Part of a small language model's weights.
Size: 15 layers, width 448, 7 heads of 64 (1 for keys and values).
Architecture: rotary positions, normalized queries and keys.
MLP neurons of a small language model. Each row is named by its layer, matrix (gate and up: input weights) and neuron, and shows model dimensions 48-143. Each number is 128 + 32 x the weight over its row's rms, rounded and kept within 0 to 255. A neuron's up and down rows have the sign that makes its largest values positive.
After each neuron's rows, "fires on" lists the tokens most often at its 100 highest values on Wikipedia text that the model never trained on. A number after a token or word is its count.

L9.gate917 [161 128 121  89  83 159 130 131 213  93 154 101  78 100 114 127  58 109 142 123 142  77 135 138  91  94 107 140 133 143 126  91  84 170 136  67 126 165 136 173 179  97 140 105  82 183 104 122 146 150 111 148 100  80 125 105 140  91 108 185 203  77 150 108 143 123 148 172 159 164 111 215 108 127 100 129 173 117 141 116 164  77  58 189 131  96 156 110  87 112 155 121  58 126 167 160]
L9.up917 [151 152 129  91  53 162 115 117 164 142 129  84 148  97 143  95 122  96 136  99  75 120 108 118 124 137 144 103 118 143 133 146 152 134 160 120 154 155 106 138 203  48 137 140 147 107  95 146 113  89 140 152  67 104 127 125  80 185 159 128 131 155 127 146 143 114 102 138 138 147 128 170 106 119 143 111 115 100  95 131  73 131 206 115 117  31 102 138 125  98  44 131  84 154 164  94]
fires on: " It" 11, " but" 11, " so" 9, " there" 8, " it" 6, "ure" 6

L12.gate600 [102 131 137 116 106  73  97 122 130 123 129  81 130 160 144 151 149  87 157 117  79 143 128 104 124  75 121 179 151 148 188  92 147 117 130 137 112 156 145 105 131 168 125 107  77 146  70 149 129  89  88 171 124 135 162 107 171 146 141 108 161 168  77  99 153 142  29 114 141 150  47 115 153 140 100  75  95 130 162  54 154 160 157 141 114 163 175  86 122 182 132 103 116 140 129 126]
L12.up600 [134 122 118  85 148 112 102  79 145 108  84 135  87 138 195 126  85 133 133 107 132  95 163 144 171 147 128 136 121 113 133 125 121 185 145 124 118 146  82  83 107 176  28 122 228 102 160  73  95 167 147 191  54  92 130 134  98 142 126 182  91 168 147 145 117 139 127 115  99 115 124 155 164 161 166 120 149 151  66 174 127 142  62 158 105 108 153 159 143 181 158 158 120  72 141 106]
fires on: " p" 21, " comp" 16, "p" 15, " P" 7, "==P" 7, "P" 7

L10.gate725 [118 157 186 140 129 166 114 120 186 139 171 102 115 128 160 131 125 138 138 130  95 177  76  84 148 147 135 128  65 130 144  50 170  56 172 118 170  99 130 113 116 160  86 136  81 131  87 123 155 169 130 157  54 141 113 125 145 120 103 102 146 171 159  99 138 126 180 104  89  77  68 137 135 149 111 108  56 140 121 132 157 109 131 154 119 130  70 193 147 191 151 117  84 197 114 189]
L10.up725 [185 121 129 119 113 116  86  63  94 135 169 114 129 128  13 118 164 123 142 160  83 115 132 101 122 180 179 147  96  65 149 155 171 120 113 104 137 129  70 136 111  94 115 118  95 144  85 119 154  90 117 118 118 145 172 116 173 142 136  95 103 171 147 120 179 103 145 124 137 149 100 160  60 142 109 138 182  82 147 160 141 139 174 130 129 141 154 191  97 147  91 139 119 179 128 129]
fires on: ":" 19, " was" 16, " of" 12, " is" 10, " |" 6, " from" 5

L9.gate627 [100 183 121 123 150  72 171 119 132  76 149 176  77 181 134 171  96  66 142 104  34 135 164 161  63 126 151 112 128  97  91 130 149 126 140 115 148 145 140 146 135 106 165 121  54 124 134 151 142 111  96 133 148 207  85 119 154 155  98 112 162 115 129  68 155 162 122  98 169 181 110 138 161 132 160 109 109 128 121  73 135 112 102 119 114 112 160 110  91 196 126 132 114 188 151 131]
L9.up627 [121 164  96 116 157 117  85 137  94 109 138 125 145 104 114 133  72 126  98 120  78 141 115 167 105 161 135 112 139 178 154 121 114 119 141 144 179 110  66 108 123 111 112 160  98 142 172 115 124  96 166 162 146 154  99 152 133 189  82 145 175 134 119  97 108 114 118 122  97 149 140 143 123 154 125  86 122  92 101 142  77  97 163 126  86  84 136 123 110 127 137 148 150 135 139 120]
fires on: " but" 29, " is" 26, " and" 22

L10.gate744 [ 99 114  83 150  96 119  92 105 188 139 121 142 120 100 128 174 142 174 129 128 177 134 123 129 127 102 117 112 108 102 122 120 132 168 150 110 118 106 118 117 131  74 176 145 137 185 153 106 117 123 134 186 154 145 164 129 146  39 122 138 103 172 111  78 111 159  75 100 122 172 107 127 164 154 100 154 148 209 135 155 156 120 142 128 162 171 162 163 110 164 165 149  69 157 138  97]
L10.up744 [163 149 164 107 138 149  85 161 148 153 150 131 101  76 108 178 154 124 132 131 142 132 127 157 150 102 107 133 113 127 107 160 209 202 105 103 140 146 120 123 117 156 123  90 153 172 106 146 114 198 148 135  90 145 156  68 137 106 155 126 129 182 126 126 134 172  77 107 116 154 107  93 159 112  99 118 129  88 110 124 135 165 145 138 195 176  84 165 152 112 156  98 172 209 145 110]
fires on: "\n" 100

L10.gate132 [ 93 141 119  69 113 104  66 105 134  80 130 121  98 164  64  92 141 129 140  83  46 107  50 137 131 189  80 100 120 125 106 100 146 155 165 139 158 145 156 120 137 126 114 160  84 110 137 148 151  84 189 137  61 128 146  97  80 152 100 117 184 179 134 142 124 154 159 123 104  69 103 143 120 142 147 120 114 147 112 120 153 136 111  84  83 104 112 156 143 126 179 155 148 145  65 173]
L10.up132 [134 142 120  91 121 158 130 112 142 145 114 101 102 121 126 138 104 152 177 135 112 103 119 128 202 186 138 145 114 103 102  48 120 117  82 120 186 135 150  83 109 167  83 103 118  84 105 142 134 125 125 128 112 186 119 135 170  97  93 127 120 128 118  97 106 122 191  55 121  69 146  79 130 162 135 114  99 126 113 142 141 114 176 128 159  88 125 154 134 137 153 115 118 127 161 227]
fires on: " of" 24, " to" 17, " about" 9, " just" 7, ":" 6, " is" 4

L6.gate146 [137 174  76 145 122 124  65 129 154 143 205 124 114 156 138 159 121  96  90 194  90 135 148 127 138 147 141 128  82 121 142 153 139  77  94 197 145 186 133 123  87 129 133  98 143  86 155  89 130 168 129 208 117 121  67 128  94 138 207 151  65 115 130 106  62 151 122 156  97  85  82 104 119 131  70 117  75 101  82 158 133 107  94 207 145 160  71  90 145 118 117  95 127 153  93 203]
L6.up146 [130 179  86 133 113 154 133 134 155 126 153 154 126 157 141 134  96  88 113 180 156 170 106 143  94 111 129 131 111  59 155 162  92 136 103 157 154 141  60  99 140 124 105 134 120 139 111 124 178 179 111 138 102 127  98 141 131  93  94 110 118  84 134 101 157 157  96 102 131  44 106 177 141 111 216 114 111 150 120  97  77 112  66  93 166 105 139 102 103 208 177  78 199 112  97 123]
fires on: " \"" 27, " n" 22, "]" 10, "hen" 4, " " 4

L6.gate340 [ 81  69 169 115 134 120 169  34 139 152 101  94 112 101 104 123  81 193 160 123 110 102 145  83 175 141  98  88 136  73 111 153 151 125 139 107 106 103 136 138 139 118  68 101 134 118  85 158  85 107  89 177 176 180  89 111 111  95 133  82 110 152 181 100  55 152  92  92 126  95 104 135 168  92 118 130 104 116 121 140 126 105  90  41 140  63 145 179 147 142 144 103 125 107 143 146]
L6.up340 [150 116  95 120 113 138  97  87 110 118 149 158 129 158 167 136 155 154 115 144 190 142 192 128  96 150 150  98 138 146 100  80 114 127 113 163 147 136 148 110 166 141 123 143 129 152 131  78 102  95 116 129 108 121 174 121 123 138 158 108 122 156 123 127 172 116  92 119  93  87 168 131 121 188 149 118 124 131 135 132 135  79 122 173 151  99 158 136  98 179 116 143 119 141  86 121]
fires on: " a" 37, " A" 13, "ub" 7, "A" 7, "b" 4, "d" 4

L10.gate724 [123 118 105 191 119 128 177  38 158 129 147 145 104 112 102 124  98 135 118  86 183 163 130  63 146 156 122 182 153 153 105 138  69 111 143 159 113 130 143 116 162 137 138 103 106 114 130 139 122  80  92 167 134 142 116 158  85  95 211 143 161 135  82 166  87 119 131  86 185 121 171 141 160 172 167 138 124 172 167 137 143  99 142 123  74  74 116 102 117 115 117 195 179 134 117 141]
L10.up724 [134 150 143 130 172 105 134 171 133 137 162 125  86 190  85  70  78 169 134  97 151 130  93  93  99  94 120 120 153  67 176 116 174 151 165 113 178  98 113 132 145  71 157 141 131 127  99 118 112 145 116 186 148 136 143 158  99 130 120 186 148 173 122 126  97 123 132 138 146 181 110  54 135 139 118 124  92 100 156 131 166 120 123 120  77  98 140 112 121 174 103 147 108 103  72 141]
fires on: "oc" 21, "ac" 19, "uc" 7, " Ser" 7, " Luc" 6, "iv" 4

L9.gate1176 [129 132  98 100 132 150  60 112 105 159 124 134 125 151 105 160  78 152 118 208 119 108  88 164 152 143 115 184 115 148 110  98 158 182 155 151  94 250 131 102 121 166  50 122  74 151 103  90 115 152 110 122 162 126 167 120 137  61 161 138 104 161 216 141  62 128  67 127 133 124  98 123 204  78 108 155  76 178  86 112 144  81 158 153  71 145 120 131  99  98 126 145  90  67  96 125]
L9.up1176 [123 120  93 161 142 127 139  56  87 148 124  96  90 182 104 127 189 142 151 121  69 147 107 105 194 120 140 132 114 125 127 137 140  83 150 172 109 129  66 156 112 119 138 125 121 148 123  71 158 148 163 104 156 155  97  90 124 114 149 136 153 139 152 182 152 131 108 166 100  74 123 117 162 178  94 155  76 233 108 153 118 136 152  93 102 169 127 175 162 143 127 121  58 167  79 149]
fires on: " p" 88, " newsp" 6

L12.gate1087 [146 125 135 125 138 115 198 171  71 164  33 147  80 112 129 141 152 138 155  94 136 138  90 144 135  91  88 120 102 131 108 151 143 162 113 165  55 144 177 151 131 177 151 109 114 122 103 154 157 112  70 136  98 128 113 156  70  88 109 133 143 133 136 173 214 143 116  79 139 181  97 103 166 134 128 108  81 160 101 102 113 103  45 112 120 153  95 136 110 104 143 118 135 142 112  86]
L12.up1087 [132 127  95 124 206 156 156 111  90 174  98 195 115  64 169 163 157  68  91 122 129 108  31  90 110 131 111 154 125 164 130  92 114 152  76 114 139  98 138 114  87 193 143 165 187  72 111  84  79 171  95 140 123 114 112 149 152 101 116 129 151 158 132  50 142 157 169  56 104 153 129 154 155 136  48 139 174 128 114  92 125 142 224 130 131 140 151 130 111 152 137 108 132 106 121 135]
fires on: " D" 16, " March" 12, " January" 9, " February" 8, " December" 8, " May" 7

L4.gate194 [157 148  85 132 124 133 127 121 122 148 144 133  31 146 103 189 136 167 101 125 122 190 118 131 107  84 104 213 154 124 109 134 139 147 110 100 154 144 122 139 159 137  90 106 130 148 164 143  74 145  76 148  94 178 164 130 158 104 194  85  65 141 111  99 130 113 102 150 148  89 151 156  83 103 151 116 105 145 132 103 102 104  80 136 209 154 173 122 185  61 167 202 159 147 102 109]
L4.up194 [144 183 147 116 100 105 117 140 145 131 135 121 164  95  79 103 133 134 145 131 134 112 123 153 184 111 154 135  60  85  94 126 145 165 104 143 167  79 166  82 143 145 128 156 106 156  86 120  89  90 133 168  97 150 142 182 151 119 112 120 102 158 125 103  82 135 150 112  96 165 141 112 171 118 157  92 183  73  84 114 103 136 130 107 204 120 141 150 109 155 146 190 142 163 172 137]
fires on: "\n" 100

L9.gate382 [108 166 123 117 159  79 102 135 134 183  88 134 103 224  88 129 134 103 133 128 125 137 170 159 144 143 113 119 149 148 157  65 137  93  80 118 104 145 116 123 108 107 144 171  74 112 155 133 106 112  68 124 108 114 132 219 150 101 182 118  74 155 174 126 132  77  88 141 155 119 122 169 170 122 116  82 123 133 136  65 148 127 140 103 105 148 121 160 135 150 168 137 128 163 112 132]
L9.up382 [144 131 135 190  90 102 137  83  96  94 102  78  80 187 133 159 127 140 160 117 145 115 195  80 129 141 144 122 131 136 150  82 131 188 140  84 108 207 172 117 180  91  79 110 161 148 111 113 124 126 153 165 108 135 142 189 133  92 168 113 139 118 173 157  98 102 135 116 126  96 120 134 188 105  68 113 106 189 148 118  65 159  85 117 126 137  92  73 138 103  97 155 157  90 146 113]
fires on: " p" 60, " P" 14, "f" 7, " F" 4

L10.gate747 [137 131 115  87  99  88  96  89 147 123 127 215  99 119  59 121 135 179  90 125 135 168 141 128 205 150 102 167 116 168 100 123 165 114 159 135 161 144 143 100  99 101 183 146 131 161 101 141 189 101 169  97 153 134 126 130 139 123 155 182 105 137  99 115  90 110 156  88 156 127 131 123 118 120 152 163 116 168 179 109 157 154 100 161 162 141 125 130 160 122  80 186 107 196  86  74]
L10.up747 [ 86 146 152 130 135 120  78 138  94 151  49 109 128  63 162 151 129 161 152 132 173 151  95 124 121 143 155 156  88  86 116 116 108 132 175 147 140  88  83  87 186 109 132 141 205 136 125 172 132 102 133 156 115 113 187 156  72  97 154  97 113 142 150  69 117 143 116 123 139 131 103 122 160 112 132 167  90 159 122 114  95 181 175 121 158 120 135 142 123 127 106 149 194 141 193 117]
fires on: "\n" 77, " Candidate" 13

L6.gate826 [133  95 184  70 106  86 157 108 187  99 133 107 155 161 101 131 172 111  95 113  79 120 151 146 112  92 122 129 104 161 125 123  81 173 104 113 153 181 164 106 133  76 141 180 113 109 172 167 107 137 119 153 109 154 111 148 153 121 162 108 121  77 132 114 130 119 153  83 111 163 144 131 105 158 114 139 141 107  98  95 120 146  96 119 143 124 111 151 191 120 108  81  80 141 112 139]
L6.up826 [140  74 112 120 153 136 117 115 148 129  72  77  75  75  57 147 136 145  96 127  72  93 155 126 158 143 136  47 107 141 162 120 109 113  94  92 132 173 114  89 130 144 109  88 107 147 139 125 131 101 147  87 108 100 101 145 116 106 134 169 181 127 154 167 107 120  55 159 172 122  69  87 119 159 134  62 119 130  91 170 123 136 127 189 110 119  59 115 101 106 156 159 179  69 121 148]
fires on: " Le" 23, "che" 11, "let" 6, " La" 6, "ek" 5, " le" 5